config.yaml
n_layer: 14
d_model: 448
n_head: 14
n_kv_head: 14
head_dim: 32
d_mlp: 1216
vocab_size: 6005
activation: "geglu"
norm: "rmsnorm"
norm_place: "peri"
norm_eps: 1e-05
positions: "rope"
rope_base: 10000.0
rope_fraction: 1.0
qk_norm: false
attn_scale: 0.177
bias: "all"
tie_embeddings: true
parallel_block: false
extras: ["capped logits"]
init: "uniform"
init_std_qkv: 0.0246
init_std_o: 0.00464
init_std_up: 0.0246
init_std_down: 0.00282
optimizer: "adamw"
lr: 0.001
beta1: 0.9
beta2: 0.99
weight_decay: 0.0
lr_head: 0.0107
grad_clip: 2.0
warmup_steps: 344
schedule: "wsd"
decay_fraction: 1.0
decay_shape: "linear"
final_lr_fraction: 0.0
batch_tokens: 131072
seq_len: 1024
doc_mask: true
train_tokens: 813200000
steps: 6205
dataset: "wikipedia_en"
MLP neurons of a small language model. Each row is named by its layer, matrix (gate and up: input weights) and neuron, and shows model dimensions 304-431. Each number is 500 + 40 x the weight over its row's rms, rounded and kept within 0 to 999. Numbers have three digits each. A neuron's up and down rows have the sign that makes its largest values positive.
After each neuron's rows, "fires after" lists the tokens most often just before its 100 highest values on Wikipedia text that the model never trained on.

L2.gate639:522466516517499602492516475482461496523496475485522511562461519433435444461460500480498464566485507488529436469559436522490494510469498491460473560552494467431530519446533466514575487461525498418509515437455487526453515479496468485492502494465539487540538546506502570475471446486576576455446463468559486456504477491574509534584408445512455546515574601566524489522564476525494489486466
L2.up639:533480480448469558465484537497496477493463511487537457404536537578560546533558503506547493481500507556570437462456554503556502518498462475500514516518516497427524467451445504507486490491546476521504538506514530451492494488550467446488486465512500537425520544525434490616550621538531458442461542434541584594450501457542535509472419573490486466530482459499482513531477499508500440457517
fires after: "\n", ".", " (", "-", "==", " \""

L11.gate520:434513482456518472492485491530481521504513505507467507512526434521521450473509510517428456489506574463501552516576497518540519477495496509516541562572533449545505533513577521501508517601522471512540559510454592454460573499425485513448498532464536585445557524519441480488511539585549512458518470512532536473515556582412536520434562597517400508450552483518481602420458514487480481462477
L11.up520:459551518458566525505530544559494467451505511445485479507494446514508467540481451532534512552510502516508516504549440540481522493513469468600509557562483537585481509516530509485397519526473492498529528520441452511542428505539527446455442510418493535494556492523469467481473530510539549495480546476448598503560538550457450518562469508537473495490469479556504545498525518478541502486486
fires after: ".", " B", "-", " Ben"

L6.gate556:518535437482606497500480466500490452449513544480463524500501548531481498498493524429512563584527493469485491471473478561561532425560464526503494501538487506449476452502456521476512532448450524535462443501431552484402532468593532509507522417504516537504500516434466574480490537539547499495542507483499537493558589525516480534584522540454447553477522494516453483525484575574491514557564
L6.up556:486447483515534551474400464537468501491543502453519469490475496506517455476546447530487544511515521516507472463582470472466444432577498444492481485486462543477470455513544493539510487472452453537545491536477448492444516521489517504530482452459528538448495461541495468439465482478503568516483474476423553569512528525474533454567501452470512463516503461520458470536508471521516513480528
fires after: "\n", ".", " M"

L11.gate307:527460477501429501541497549536474520599512457523449530485519471483514514462470456466494454544381578480558494492522470512544496546473484549516539475468499533421567558517547517530506549499501490510446569487440446481461481519482516451463532531506483448483506571469441531522480482536437436534490511544529508538479445601519468470485511518490523522470441535527497508497449473514517506483505
L11.up307:456533544455525506430551579539592522546547487507493438526443544492492503592468583534471517499503474482512516508502549517531532544556475439527478544497529523529489513524482512500494509509578486508538495520505523553463545557440549506523464471474522454459489473519454553464486482505543524469494502561556508437569484487500513547574507589545501528508474500535538566532527527441461497486502
fires after: "\n", " (", " \"", "-", " un", "==="

L6.gate981:498468431544494539412572506416492492513482490548472471477511541490489479459549531504451457493482526552491537506477576479541476469607462459506504552511484486522441426509522522477497524478562436471546468571554506441418495462537515523519474476550538478430444545497428444446530510518489507511466534454504434546486482498473491512476502509440531505491495450547583516525537535511462585459447
L6.up981:467554492458573447430490501577584556459441482535545506468404500493542538403477489516461507497480476529526534461511429526532497453501504484490489458480449519513446497481519502519502482536580510534513454493509463503481487554505498514484454513456546508515419512613480438571542479539483465550505530386495491516514602514516498452514438532491510502496431518518521449500520544483529548451488
fires after: " |", "M", "m", ";", " M"

L6.gate430:520504497500544486533457462472458453490454462518533464491540546458451558500480452489440492554507462508477451468497513562542507489537432488523471531498501514499499406535493517522456518505539458502461522542458434502519432495473501485504454481526544449494487471522471485606488456544468450572498569530454524542530465558503509537550544501493482465504562524494554443533472423530560571469475
L6.up430:557485460541546468471478550583475538461506454434455538439524551486512448481478514521532566513477476549546495499433530397471496495484518486526533505512457516404528520558486501458433488562501485507486536481535430399484452443523485528459501498508538474519532533478584460477551450490496497473533483461490566488555483506575477549486554517427465438490497500474519498526488513510452436456496
fires after: ".", "\n", " |", "=="

L11.gate225:548573446455522551429533528524411541499448548485419504510442587484489488549492499515451543473436473456524499517487530537506445455487507512493509466517543531490566602482578543460465485541448558459386455516458506563470469480530475529471410489502507607507516530446432517529499507488412559512535462490547483468527461542489503462506490514429427470480473503638576545454414528447463554492455
L11.up225:490581538552547468436435490490441521567472467528472433519429481465512446473536551524505484617468476483446474451464510519479530500587518515541520503477500471481447461561441519514431513478512551449458518442539559479543486460517602472480506497491508544465554568465444468473525446502509477480457517471532470480611477520582519449513505524563529418494470567509482511477512510461512525474405
fires after: ".", " |", "-", "==="

L6.gate816:488484464507527488452558482470571496552506451450478502514527452484501477531465531427490477474496439559525513498513420455587576550524527517576404514495508488509443493445446471481521532569540450503527501460495505532500510537568486532536521498468474501517512470513516523474500608530488525512459482552470500506473512525416532529511533519503491481438499545498543525433560521555515509440545
L6.up816:505502421559502530478522567531450437472610524437462549570476546448481451402548478458593490501500496500517527552498499485457477529523503529481457499431447471485471508536513502492489476511530521563570554544510489533524481524472550562505514497504464428542468541503558565490517519561444524545487410550509559487464422478514489513518558595517510546448455481445515456528482482578549524504485
fires after: "\n", " I", "A", "E", " S", " N"

L7.gate349:517536513416548441526580422535401526575474511424585525564529487479370488498477489493509443484461519505444443480520484490612469472433400510508496507493508438470521492465481510507532496480537434535517551543493502557550480539461530460472532503534533504515508478441463461490536507511445445528441554503536444522465466440542416458514458507500546483524578518582574527463503500536493501464521
L7.up349:526473471518547541461521483472500492509546581478469467494490545462456471418427447496539498519494396493519516461516447565427494520471522508514526492466443432481479525552497504540492463534490519466414482453399537560562574433582505457475525464495477542522523526471473539550543479483520459492522538492459435530468456479464553539545492568478531527451497473382434475522513515458462498502518
fires after: " \"", " as", "\n", "-", " (", " sh"

L7.gate414:550559526491457510424543463424517511557463505504506540561505510469399484566567530462442565518491543534482451531537539500499508508507433549481459487519601476420533495416459533457533511502519514552498535483516487556524561427491562529475518421498534556506433440555534478478454510474449528525544494520438499515427470534508504563554466470470400434531496477390518492493453447517556488497510
L7.up414:513544469472496514499495471498535525457543562471428511456505483460444503439493561468526420556488503470582544445530557552532541510478449490466454473523516442431473468522535527490506453528571509435575443425489488464544450556556482458505529467487488437523485492539514423513495534589472487461488493482482440500529492563530466491465548482486546555455471580446473426505530507454549562478462
fires after: "-", "==", " (", "(", " career"

L3.gate9:504447483426518463498409523519592490567450497508477510571477517455518441466509457545566483508446457488409463526464458468474429536443514525453501486473473456463490470457449486501532563417423556517469498461453485574516511505511516546523421455542546412491492615579460550513495528500459475442515573532555460546511460587493532481457448540506546472525544472504575417482609543549514531542479
L3.up9:464516528476489451515503512505480451499480440499512527446485543558494461500484493554547543452471600487559432555567487520463517570553529559471517507480571486511498475455463510536503570479472577497519477480500537503505557503449561490483532556482553528446496504493516424440486532547482503545596525465493532513463495468540425524603496475486457503528496481480536470530456485471543479565551
fires after: "\n", " \"", " (", ".", "-", "ville"

L6.gate631:492489513512430478507478504515526472445538478507504444502541544495516506607558465400501449477478482444471523551493547556543501573482540456475565472549495539512478504487492514468544456475559441576440544479515480441513460540518456468541514546545496565494439496500515525531501487561487507486510581456522608484536463502503497438487519492455424458556563517561515531470451452550460531479470
L6.up631:491523557561538474529463440430535518445503475481492476481492432452537578535581515507592581558483517506542486518516513560549441536480485578511528470558536564508518527499453498573484514451549556488462441461517478477502520483429492522526532522562476463491528559459535503442504509534528514534479420504540525439567515514520563460569452473533492586495481489469560489470547473540501504506451
fires after: " the", " and", " The", " his"

L6.gate637:493446538528490524572552510487549500455526538427454500568466455508430478534546463552501483516549522537577498459505530565449468468424523576442507582557481560394498555450451553487536533480490481502504486470496472507567488521526544484467484505521549517499567540427497534518502520487543524472488580374547490487496489456470514511555547437511521508474599497430534463422545481498493506457417
L6.up637:521480463471528561518466500505530516460517476448460530457486550485544483463479484534484522480493483431478511490562467534519539534442476479478471543505420451514437483461458513492498522533460477419452342484493462582464478533560446499550474456507527539452437494561465456511530532554622453451476439487499445483475546526519494512483495511534545441481474498541414488528559563465489503548517
fires after: " (", "-", " J", " K", "Ch", " b"

L7.gate1182:482465480516581528493537514461558576427470494516580505562481501531519533495618536457511505486490519557558500539371456509454492487499512428487515544512472562558469511503489542498540511524580491531511467539618522516506488547505462448494494442530528484486490488452500493441556523491481538513461476558494404465506565497494502561504464451545454481448535510490473422517536545503539495454537
L7.up1182:468516485501543499506551466501534504460435513481434427533499568521498561492566473589435508536546536540514536431483483566520515448449585507540537450511495509494455461464500499535466517514535445458599455524448506503492432488580497582496598503473424543489509473452490492530498468463472480492465476422417524470497448423509515489498563558533517439513499588516530468503501599531584536584490
fires after: " |", " M"

L6.gate1213:512525432480489538496483499455568510471576474509552493538491526490448519529530471440540476503565538428505504496480538506492586556557453484568510499500563443521463445473530507453410534466484443491499410501495521497522524481525480492460479499440481540519468530512588441513593517564478493460474478507516489503412515551492518523546551507459483424470512510506419537520423502469540562520592
L6.up1213:602534484474484557491514517459456506486467487449448459561486550503539511517590484493491546479533507558506547442518473459498557459514500565483503539513523431477423441384487498465437515561534487518541532409541539484466439479439456510524590517417476514451512561508580452489546456539455473530573480560511490494444504480549502482485571531493460491503529496533458532526487526530528485547567
fires after: "\n", "-", " (", " the"

L3.gate503:454446519411483550496521472530486450499399434412507558432458578523438521540472458445477459547536484498452518525501467481549507516523505493444484513524491495523488522531517478475458456495549531491514490494414448557457543480491603586517506538474509481501518519499454572469484498512539412567541497482515527448558495518514512524521470599488529470491498541483530466543554447509482529523507
L3.up503:502493537495487470545453444518517559517547501522529500484532479529578464523467541534487505483500527468490447489525473489442527432531453499541525480534594451434518410488481518491491536485565493423499495534548539428526553535535476454492511370505521450470583522458485518494543566580458521534545521577505529530550504541496533563519567421540476544480484540511632483516532479526490439522583
fires after: "\n", "==", " \"", " ("

L2.gate394:477478572494516557452524588515565501554508502537545502464432558514549485490499497492477458489492563540482495465501537521497440462559514460517512492562559536485497469474581478501484452467468485539432519476479539505509478397447489482544554474531413450532477525511476478437520455489528519496403532535526453514548516538582507542519494520501469524500552474520490496513463566499564581519533
L2.up394:493507500563521475454519454455437528445471536552557450467512506547471450522484561459533413526532503483468503500490523446552492487489481452557501502541548489470539518477513481501491457450517536486467528440503485534410483499506422481574482492459445547544575529533475483507495509519498606473541437508491518499517527500505443468456429532544536430486501553531493499494540507515474528511416
fires after: "\n", " B", " (", " help"

L3.gate223:506559510472486535527472499520500503535472414495509442542558521558500516478486482459480546449458445520496540514497458529465412489517428574541550499539500540433506496539443509565495462537484493487404433516428452511433554464494521521508547462455483404473506451526459514517496545498508488514522492449463545540530531512580483431504583480483476527462494533496530464456588500470478565519425
L3.up223:486486481476557524491513547487490481555448518518569482499532515481564429453532457460458499476468491406432545490484510535512499485540442519552509478544507545506397391475508528470487542490479473498503454530514502458463461559483519437482439485432531469427467430452538509497484609466487528514497467522493510490527488554466512468507590518481460505484542587466533417458513524544568489487503
fires after: "\n", ".", "-", " |", " (", ";"

L7.gate309:519483472498543540564496589527480518479436485489513521436503539527497500468531542516439467479501539452486547485491549500560538531531419442506558473529494517544460406520530554469488486455435445469430477530438515529535495439498548477500518518508412538453477560494505522457548482594533533571492547496509547525525490470456538499483497431511463533495484551527572492519474571621497537501561
L7.up309:513489515555552481534503523541495467485503491413488431488492455450545489517539463504439482487524506504492511459524478500545532532465484470588464505562537458497370487427461493490481574501468467555493545523478515510430435481519446440599483514525533448449524511555581490507610511483579473542554415508548507531520535485484466509488422506570465492409559525432560494452542559516486565551538
fires after: "\n", "L", "V"

L11.gate339:510465446526514516487552447554462531505440442521515553457535522485387515552574502492477495561565466540528527505429469450493510487494541473439483440441557482443521491462491508427453499549535521469473490532511535502517475496516573571575487562464504455566487504409479561553551483486489591498494502479557496509467467453527495513433449566509517518437505614491450509521503473512559475514462
L11.up339:570495515516569527545531436490499518476439474455475435486465523578430547524520510455495490426469524539526428567538479597560507549490471546505448477453440469569417531495489514490460553423467487488558500462471503507571490547478488469520467476507506526467518492551495562548577452601473484562546444575559480491523491559466513475550531454569427474494492540541516477472445517501444483513546
fires after: "\n", " \"", " (", "-", "."

L8.gate807:495426483438522532511452450500458482470494554531497470495533532556477485475413552448482499454521527530538533504486531536530564522543469494544486501474539541491487549502528515495548548555487497562520465497503440511457532468556524515497480486477512454456494441488512493505501568496527464523484439452455487482536536513559510509508560511424529550427497513490562423489465482533600535496494
L8.up807:504505464510547505573536496527528548468549529499534512429441536447505407498549500559472510474509492397527506497434422503530542522477533449522477524482414504529526499512590502468463550500508528545501477493570473412475462539527471542514502494505503513448466553509584509447554443380495458530515505449499484528491546500494586506484462486465482558543549471496545549492481586489531462467492
fires after: ".", ",", "\n", ")."